config = dict(
    rope_fraction=1.0,
    tie_word_embeddings=False,
    parallel_block=False,
    init='uniform',
    init_std_down=0.00287,
    learning_rate=0.000587,
    schedule='wsd',
    train_tokens=474900000,
)
MLP neurons of a small language model. Each row is named by its layer, matrix (gate and up: input weights; down: output weights) and neuron, and shows model dimensions 80-175. Each number is 500 + 25 x the weight over its row's rms, rounded and kept within 0 to 999. Numbers have three digits each. A neuron's up and down rows have the sign that makes its largest values positive.
Before each neuron's rows, "fires in" lists the words (lower case) most often at its 100 highest values on Wikipedia text that the model never trained on.

fires in: "for", "2023", "2019", "chair", "2022"
L6.gate560:500483526497512523533474489528469506492455513464519497546472444503493506503488482489511497427503504503480514536558502445490520500474512529496482497525494451489515519502479482484472482511496522528519458516525509473501513490459514470547465547503449514485501534501527486483497452493517509499
L6.up560:494492516504506539508534450453493480477479484478507496527514507509512496519501526514491468468491486528554467517505465525518503535516460520493514488473521506465464482487514500493508515509521511496520459515527529512508504434445516490486473466481510509499508479441477517506577493499488494481
L6.down560:495493474532546522530552448461524498527536496516517482470531479524512520507533534531482481494476489525480518518474485469536499582543513461485506491531513460459470545512499525517478525496506546479496481494533549546523474499528491490501515485491495511455455481484521456493483500489482504472

fires in: "german", "australian", "american", "korean", "european"
L2.gate323:526527488520492481532500463558467465508523489533553532525506522457484536489501524499480516503468512497521492444503477484494509530494475481503508472539527500512546496479474484499480517534572497483515520502486532517528484486542493495462517537474521481497496489511527499468490527496472538490
L2.up323:508494522466475500437486514526511502506516470476494516525508457477531503477445496480465547541485490494484530471514525501513483538508513454514494513475511472521497485514493521490499529474476503515502565508492554533485491537495507523529524469511523502517526501505514488499543536513500523524
L2.down323:526515527444515506497496507520485485468543506485495480496522522501470528534431502469512540557527489523533520514501554481532499562487522476494482512491483501522503514549504528475523466488521486534482501495508502549535557515513474522520549470499513478499524503472457535477518536487526491474

fires in: "can", "works", "human", "work", "worked", "production"
L3.gate422:505470481501510506529511505497482455469520476493517512531520530456480504493505464440495528486483535541479464439448505530449484493514511514491516465506417478540527492505507509495517544521517495487488473496505454511444494486494524509503478474531490476512484452490482505524543522498519475502
L3.up422:515488532461483500489528481509505476490483499528491475525485477544552480495470520458507482519475481513538477470495498537544462505502504486482470489480510474516496479541493464510527513504523501492470474534494526515505559529485487456519491480514468526515499485548515487506519460448511463460
L3.down422:487501499512500487521525503546455530522499485488518478536527497532504518503494495460514473486502497491495478462512487533507442526504510505406456491511518486532503483535499468496553471528517509506499522528550495488501502494508473524536477486515529503503507499493516536507472478500508469490

fires in: "had", "her"
L2.gate372:495473506498478493508501513481562507540482468498535464516438491507485483487454528480492497484482477530461491440531474521502500545496478519483444504477498503542502488543485533489464545453526530479486464513525470512488548459498512523519461518478480530492548525498515492464499473532510474471
L2.up372:502487496502509472471498511508478517480503472459474519556505494483547507468463501500473510510521525545526525514529518566465479505488520467515500478501468508515544496492452543481506494479490526497465468464486460491494517473487522491496461469524505501531515505486534478519554502494510530507
L2.down372:484531514504502518483496542488495557488476449489512505529477534520479493497490528485455502467492453514472523491518512497532492501508503545507469484486528503535508504507486524443518557495519504484467481474503504534518515428489550512512474478459491527501531502485483466473508475506523470501

fires in: "on", "by", "released"
L6.gate394:565499528498489487479484533493488480526519507547544461477477533475513508520492484485485493477514517479502484508480514488494486492498484522482469501455556468548498518557501529502510491491487479513484474478514474514526473529497493507525444521505498488490509501452538487478509484428507485492
L6.up394:460534504522486494502490507489499494479499498499461512536537497507483453463553450505530500517521513455506510489500461479492514514499505447535500463537470509516513523517510484520445513500450493474485539499534456537489463493473460511502520505483460526453509524482494471467463470508493481486
L6.down394:470533460470513543482499487500538510505461458492489481517495475529490485497502489514522453525515496514456497463499527472504538453543477523495517450490502469514536462417500492467513504506541503472437486529485527486507499483529513512483471526491478463519511491462466500501524496556502483504

fires in: "national", "total", "average", "community", "regional", "nationality"
L5.gate586:473458455488493496523492524489510534484469517482526509547492566486487527522480461561473545520529544522506482510487524484486508546533514452489494531485534489534481506517513501545521515523506491498512492480457501497524451488481493486501439486480499492509533482499555493477497491501517476507
L5.up586:481490439498481499499492504520500514517464572501521478503477554471509530531508437500470513530485561521511470500523517518489511515513519473502468485515479483526484471514499483536510510479497514530537445474522466531537486513488464523503457477487498476523527501515545504491494506505509450535
L5.down586:493487527491484519522517503496506458497500551479504495499489492502514573497494476519479497516455514504522488496483506490513508530493495522473462519498508544549448485507532488493468540501487515550506492492493506523547476489489432522500473462499492482511503477571501519482444507523482491510

fires in: "known", "written", "brought", "taught", "studied"
L2.gate376:520510450482460496524529501498533514521536523521535482525508499477476499480500535522527527504451517551474484484468508502522519541469507542517470472476509519504500447519492512497529509535474464499466477498509480464494495500450497489487484476519541498509495503457526467529468460533486452536
L2.up376:485485513509540485522541518520539506536483501492502445501462514474471492473531504488484481502468518455507487524483471525531469517502489514480525510522539506517510468510514501491497458518577519468503493543571544512473514506487477505474521530470484517514478523492492522491498538485520458500
L2.down376:481523490510525528519510515455521495494482493476503519507477472470467467468488455479505515505499469517526524504488523486514483510471484478477523514529510499486503527514475488514454455514539508481509495511509519454427494537494497496495494508511498502494501495475491515429509494536504529533

fires in: "at", "when", "first", "during", "board", "after"
L4.gate531:492493479481514550513504474509518526470463491539507505522471494468473480514524462519454476484477490535501522518530524475479520472469528484491498498560526538514495458478502517558500504530485500492504510501515491512481517498467508472479539464539488451487507473501499548504534530478497485489
L4.up531:520481502542513494486460544474498483527486480528549482478493532480551521495516478477469507519471534493481520475530515517475483523509433504510507538512478521478550490473454518490529498591470468477486507445524531513514535534484488468517544517520506495515466506500503516529496469495469498482
L4.down531:505494487473465528487549480534491499474494501530521487502446525468539464571487521511454496494500489521492543522522521480467528508492506467499522559542551506520493483505495511519508497471490523520514471498509467509519489521477537482523539475513486495487514488525525536550506475506487478479

fires in: "after", "during", "before", "by", "homey", "home"
L3.gate427:478466488481536452507484502557486516485533449503481526562519527510488488543507502503459563530526512504431507485482557535474516505507512504499522533502488524486474496477507488463495489467520488541515511496508457511504528507489532497517480494504548518483482524506501519506506534481502519494
L3.up427:513488547466491470512509476496533515481520498474535501499532522525528522499493520535484516494474485510472493483495467506490471538477465448507538493484480542492487456478495491520446472528541484571491501472534538512493533527484513496555471461491502501540541515533506493528526511518532498440
L3.down427:519479486490495517491490466510449483471533475497496503530506538542496497511518494483442549564513467529498486474512557496534473487479466497529527492506528499475498481468512503494486479534510479550516529511521473508506534510494542513510491475484530482483475501531500501495516505474502502472

fires in: "with", "because", "while", "attributed"
L5.gate684:517469543460490523524519490523480484459492518460440531465525485513498498493507518500484473487510489523461521530529459477523518545531495479532506510513528489490483425484499489492522486507530528575513488501503530540483525515533508492502470532485530435545484530487450527517523500452517486491
L5.up684:529543509503499500496496536479489514500495511507451507520511517473443461493489551510497490519541510512496513546477497529463484549482495500545476525482520484492560449459509493518516491478489483512470496512462458486519447478476502493445445541502498526476479467527557494488500500450522487486
L5.down684:552522503493491487518538500511522513451499549476468476475511519462505511492499511472463526487483506508478469504511462546520484494508507516448540480482520483488501518512500481492514486486514524498534549495497521514503471522510524481466479497497514502453511525517518522518458507510520531528

fires in: "national", "state", "personal", "binomial", "community", "federal"
L3.gate741:512493486502453478544455541544507489509441500511519475493476545489519485485473466496502491514486512537493458505520504559450487538468516509517490497505491464480541482499503528455502546493525495524445494470514486509496491525514531505538490461487473511492526540544521477491476505525475481506
L3.up741:514488497512482545527519502518470481502475519505484466478495511535485498495499483494511464527507458527511457496526467476487484496536518555489481529505546479483492503456537462493503525503529476473516499466488490544490480494518525471524449481511476506495512479482515517469453446499455450520
L3.down741:507502495529514485512515508535472499527445507561493500539494512519550544457511486538473482511480509511505504479507517478501430506489518473453491479494464539465490525464530521487518506497490497462491529468514500522487487482492483523508491480477488511549477472488530492483448498509486519506

fires in: "a"
L11.gate141:544437513510506469495525488494531533487513538479531497503486539467546503531525498504499461525468501533483494507433482486537513533533520468535467499484530472482510454488479495464502484549501517438502508501483456481495489502504476493528519479463510475491499456452523462475512527491493513487
L11.up141:499532530507512507478530481527532501562512527484488471530500497516511487518481484545489550449552523480506502471446519459513493494512505496493495509466495484472499464488498514479503434498490532542474540483475491506531497481528473475503483520540504519454508484496512495524531517501445485517
L11.down141:502492483500496511514519490525471478458509536502487493493506504520518506506499488554481521514514541474514475532480530506494511539483488502502490518540494488473486473503481497494477503519503543503472546492552500499508567505495409501466473498498524505493506447494548514486493503485473507528

fires in: "of", "by", "jazz"
L5.gate650:527572506543487490508513523484543506524498471523532519499463485478482522478507491508515524508520512506489461558478477501492502533488479471519472478462475484464506481495445504475544467559501538544496508483500498459461495495452559510501513471520520483511504487502521498474521522485514497519
L5.up650:525516517490449536538518513510500520459498530492490515488510494549489486506495474490516473510498460472449501470515514502521503524462496486464499482512460501470548508491487488538480453506505521491484529514543515468498481531536491493547514454530446533492518477471501484481540503484481483515
L5.down650:449471521468481507518512503532517505530515492507552482503500488511517499528496468509545498541527461496455519461496498507516447516484537510481536513498483511473517495510485494519461530508506490500448525508501498519542518516506456493495520521499504487505509471494493485486580500462501491470

fires in: "to"
L4.gate761:522500462490482481528495523499494497489489491504512508477477532481545506497484502464497497492495546494518463531486512484465529521410520502529476500456466529503473481484486492486505504496507489506522456539518453497438494521490496513495506452530511506474521519507512464518501579484496513506
L4.up761:515494500488510537509483533520523482515499464479504493531530498524532473473514552481478463512536491491535496499505497478500527492495451512511494487467535479525506546526489493493485522502500454465522458551496466531533495499479490497452478419519488498482535508490513499527519487509490503498
L4.down761:517480545488529497498444558480553535519486468505514466509507482506530502503488482511516479532487514548513486471498506470515510482527486492520522511495505446480504516485483479509502495525519490460488491445494487473509528473469486515494481463497503519524488522561557495487495542493515491482

fires in: "by", "for", "mathbf", "to", "in", "see"
L5.gate243:528501495482486471470491483493520548490516516498568492445487525500488509493528520508507492508462502508523502471481495528483476551492502548493505468512459499523541497489486486469522523491509486511468503472550475489479516520496520498513519458537491458502449501509480494477556543501513494490
L5.up243:519486449441489484488481494476495514488493491478505534532497459467476506513502502503482476501505514463483490536488523489459518506483493498463462489483533522488558543515485501524504508493521520543481546469483480478490499499501531485482457533562515461481490485511499581502469476483504541461
L5.down243:511516474447472479535466526505511524545503513491535515530519486529459494539493484507475483525517528487504449527515520449495524473505523525499477505517508493545535522467515510503476497491508529528516496499552535481499473523529512468472517489493452450512479490491544498451531510517511498511

fires in: "made", "team", "high", "record", "by"
L2.gate172:466480458525480497467465541513496501475499513513481492499487494478474511478520495468560489528510522482520511540521486504502493480477435463481450557533481490517493494503492503474502527487475467489499466552498505514516489533473516495512518457462471473493490522493490552468525500521478490522
L2.up172:456533476534511485512537514489517515512478506504495482495485527511536532497474497471487528518477466495510499494496495517557498483506503490488503534487477517506535480491454514490470508493529475552510549520521551487460534515527489480492532493445459511501498517516508509480521507443529522500
L2.down172:451497478496501509494492549522523515510508529517489482501513524491512507454469492488538515508503483501484514513480495506539522516506503485496482529521473508500516492534507495485477489505536474479513519548538527537535534525509490502503554440418474502503461539509496552522523484468502481494

fires in: "years", "days", "year", "day", "minutes"
L7.gate80:519527467473523502483496452455526497477527521557525497491497492504503469544447492494507489546548513487494476495458482474468515509482476485539511567510477450518496515499519541520514524539465511530520482470500508505538494497515534526528502500516490496484519488465515455472512495524498515491
L7.up80:509475508528519474485486510459468525486518469497500488517519532511506524530478521478511508479501473514475511488567476521474450495510518526556484495436467509469547507528505491527524501518482477521495513511475510506482496497509456471500505510502506511511480468546535460497506521474493528489
L7.down80:489506520469528478520515464478506474513527515491485483500479477510465492481502494551518498521526525509467493494489518483541497524487521478537508472486501491482502541496516526518570449491545515521535516449499512498490467473504499556504444483513527498457540515532548465478465520485488493480

fires in: "no", "yes", "votes", "apps", "genre", "died"
L2.gate141:524494519478496512488482496472472523473471451503466480483499494493449533504498510524513508490473513479504470508507502501513525514430496537520496541490500500515510464457468456504498518466483450499492536497495504506541513513486497491565503520523497492543446556508510505484451485527499509480
L2.up141:484500513505486468542522497476456499473493487519520497461428509518483520476486531523481515489524514501487517528485467540535497530501502520518486469499474563471482492513487482538489481470521500499458490469501545509508519537471526473488511571478514465471494522473498497524483521506518522504
L2.down141:485530484489474517525504474491425483448490493508503500449473472525434547481524498476509513504497501485449469562491477510532502515478491519482533483511517539464473474475503471519512497455498456509485503463515541469475502507484564482517478551512496463499466528473470470528527485483489503506

fires in: "english", "world", "japanese", "korean", "national", "australian"
L2.gate218:496549476492505521481490477513505467474487492504513504488536513460552501483480477476526505488543519552516445491532503472532532484535531494530491524515509467502477508495483498503463453530497500529546526505487524497532508490521466490474514525488516487546496525529537510490480479504518499508
L2.up218:514505512510521476468509525513522490499489461495477546541504513470531472450452504461529487485452531536528456464533480504526517521529511460537436454498467480488462490511516490492475473508501540481519492536533521500509462545480480504504493532521548489551488490486556496470500480482497489506
L2.down218:501518516503492531498541487507502469508488507528506502503505501502527488466476474479495460499466532528521478480481465483507491532541497448489448475467508487499473503545526480489512488472515484460469494489491483533540495540454427524483494470511547535530481457477522526500518513475479456510